Weights of a small GPT-style language model, trained from scratch on English Wikipedia.
Training: a variant of Adam for these matrices, 5504 steps.
MLP neurons of a small language model. Each row is named by its layer, matrix (gate and up: input weights) and neuron, and shows model dimensions 128-223. Each number is 128 + 24 x the weight over its row's rms, rounded and kept within 0 to 255. Numbers have three digits each. A neuron's up and down rows have the sign that makes its largest values positive.
After each neuron's rows, "fires in" lists the words (lower case) most often at its 100 highest values on Wikipedia text that the model never trained on.

L3.gate266:089111146153143098071143110107146112099148165149148124100155139135138124107124115087088137148128101111150116120137129099110101113086109151128154104125144104116172139104097131137090084141145173091125123138119126131132122175148143144104113160145117138108144153129156092133085158129137125145
L3.up266:120117143151107102095102143117126090119125163185148153144118114110133169119103101124120129123135108112105120147095161066111109127122159146059121127158156164111095091090098159118124109137155138123121145111122115136135089125123142117139114127107159102113177107091105117106133111155146126156
fires in: "of", "most", "for", "that", "the", "after"

L3.gate578:089124127107111129128095153134094112101160145153125102107120129114122133116122112135132106126108131116124103090142183098138128144142120128139134113136137101129168122123175126184167132102139132114114116154153130106115117144146118119130172108118132126136123111118158125090094106096137140102
L3.up578:106126115097108148099115147123126124166130129111156120130132108175097115133125124130098156093163141097121098122134085166133180098145137161091115149136118089137136117134138104147103114096158112149128124126159139113108120130086120133144128142107084142116121123129140154161104138133133105119
fires in: "of", "to", "what", "preceded", "he", "an"

L3.gate175:142151122115127122104145155156100097134137128145122122129142189110141143146131123192139118150107152129169153117093114128101117161094119100130125124109131114108146124165148163103132138083072125134099144136114150142112114117137125117116097103164114133140114088154137107092171119134100128128
L3.up175:129141149114173155133124088119113134127122114111143101124161139155125102119162126170104103173142161132151122157155164143125142133131119129124138111115141112128149110071130132178150146116117123167126140123127123100142154138142118117138120126103083139172133142129155107142157158136158122122
fires in: "to", "of", "pharsalia"

L3.gate339:152139086120149112129091117097124131127120139115144089126145118130135135147148156097134135103138130137168141127110097167120104153113106146156110121157126093137125095112108126139168067175125114127139156113129110050130144155115121132153101148139132089166149128134122066152114115139159140111
L3.up339:151116110135091092117133113139109118152098157140102100117180111125128107161101105134121130108111095120132104176160123157091198117119163108125146119108137109101148165177124118125151141178124139097109147117143090126143135121116093155146108140157158133105122099132113182141140150144136129149
fires in: "in", "a", "at", "start"

L4.gate479:078125127139148156114127142127099123126063139154128122149103116128105125106123129135138119157133095132134093109157094178121101143153113142128141122195144102118124166071100144122128130103088135134109132106114147123147143177150118123107147148088134117111118139124139108138125133133134164132
L4.up479:111145127120153114147099090102105119135131084121118145143132130125120123125148104136074095119120168064139070166099143154125128109109147122088094169162110140117153116111124133131136153131145183112119112123104122103102153128093129106080130126099132121133108157116093158063121179169132159107
fires in: "the", "a", "that", "two", "his", "one"

L7.gate782:154139116110140143113116180144102170134110162080207107134104117140139126129117132082105139100110129146129156112102165111098117133119114123134123138118112133139152143111149107175141113067136073152157107120122084149153111108112111119113121147118157191118148092126101113142125115101109147164
L7.up782:168152132126157157107129114122121123132154127130136112140088132126103120136155107150125120152114117122074091148133191120093147114124116133137181137085115141080126165115172152106145136117105091119125139153125139128101158100092107127125149094162132137145103130146136108121164097118127138155
fires in: "who", "later", "wrote", "of", "writes", "writing"

L4.gate514:135138120150160138106121106119161146138116106125095089111134112170157170096139125145080120112107095151153106076101095185142120078156083144102112137159115110087112153123117184130152099148127123123091113136131178125114103102143137153142113119137116155150135103144129106144076103093123138131
L4.up514:128152113095146122138119107119106139098061145104129127133205112140136095162126116121150145133178131151149113152137105134118162121193172162134149154118137125130152094146136143109123139153158117128133112104156136120151124131136143135136151174151130091119119120098133134167138119153133108167
fires in: "the", "at", "after", "under", "in"

L7.gate556:128187143107138128131117129137114125137106166147145133143089144139144088116125130122121148123149138118144134124134150151106077110181110176122144114095116163146132182147136114155106140111124139123144132157168134098133147164129091100102115166162125109120141141121141075085128133101136125121
L7.up556:095172177131093178083107123122109094157142106147114156158135125169115122145185163137153140148086138119140100144108080148097111135145093150110160131122155089134130127128140134147134095116125141117129123167153073167147125139118084196113172102111087152115121159152113149152132119075130132153
fires in: "in", "of", "into", "from", "to", "on"

L3.gate24:107158134106135156120113138098116125156127100157082138119113162104106136136137134146148167134106130107116102138125152186144127133135104124082076135105129115114140105143130118095122141117112119123106161212159176126116111109146115130108111126087160105091113068114156126104108159169135101138
L3.up24:093118129116100163125148143140136132112114128100121154143111151144086163152165137157119143143143154191143140127178090155140118138108112096112097135132129086127134103111121117108149116123093139119102104160124152151162119166102090110127120140113071121100143166133173098108091148173089153071
fires in: "usa", "born", "as", "to", "for", "ned"

L3.gate315:115152165080163132122100158152167148106107100141056098113113096136141161109138127157095186126123129145134122108115134128132111133154113125138164132131126099129107168086103128144101145140138131147140122143132139147138127129139092115114153094116118128130117112142121085124126118119119180155
L3.up315:126161133185144142129152148083115203117165180136099086148070114143136116134182125131120128146162102144114113094153137097149152108129139126128135136127101133137098100103135129085105126084131058151107141153120131107173124122121130092098159118139091149156061157125131083114048162130162102097
fires in: "that", "of", "while", "after", "during"

L3.gate450:132128148140115104101110137064113162114138121151109084134126101093122109146132150108126160140144109126122154115116146169141123136196167150117086142155160135110149124114096130100130113124178124161130125094141154126146100092159163099094104145111104157114114108104134103115116103138122116170
L3.up450:161152105150107122118123139143113114137145148136119099131127123168102151123168146132084160178127101146165140103142152124118113130108129145140111148117105094150155139126098135082150127101079125133128094166145159160108114123053104156144120167135171150150108135157153091101122098075087110133
fires in: "to", "as"

L4.gate809:155188139137119146087095136149116105133138113107141135128118138125112118155155131087091151129121108123170135115059164128150100110109122139139137125101142094139181102124131155145110116130120117135108113157106155118159151113152106140136135109143146093129131131128160104149129096158134110143
L4.up809:134130142139170102124142107103069114145173134098171077125075129123144129137134112111167145102132126134094066109106159126096136094146104115088156118118153149111117107055157120128172163129150090117127138139133127133163157149116125105133114157098111152109120155109143105147125148096142139140
fires in: "s", "of", "to"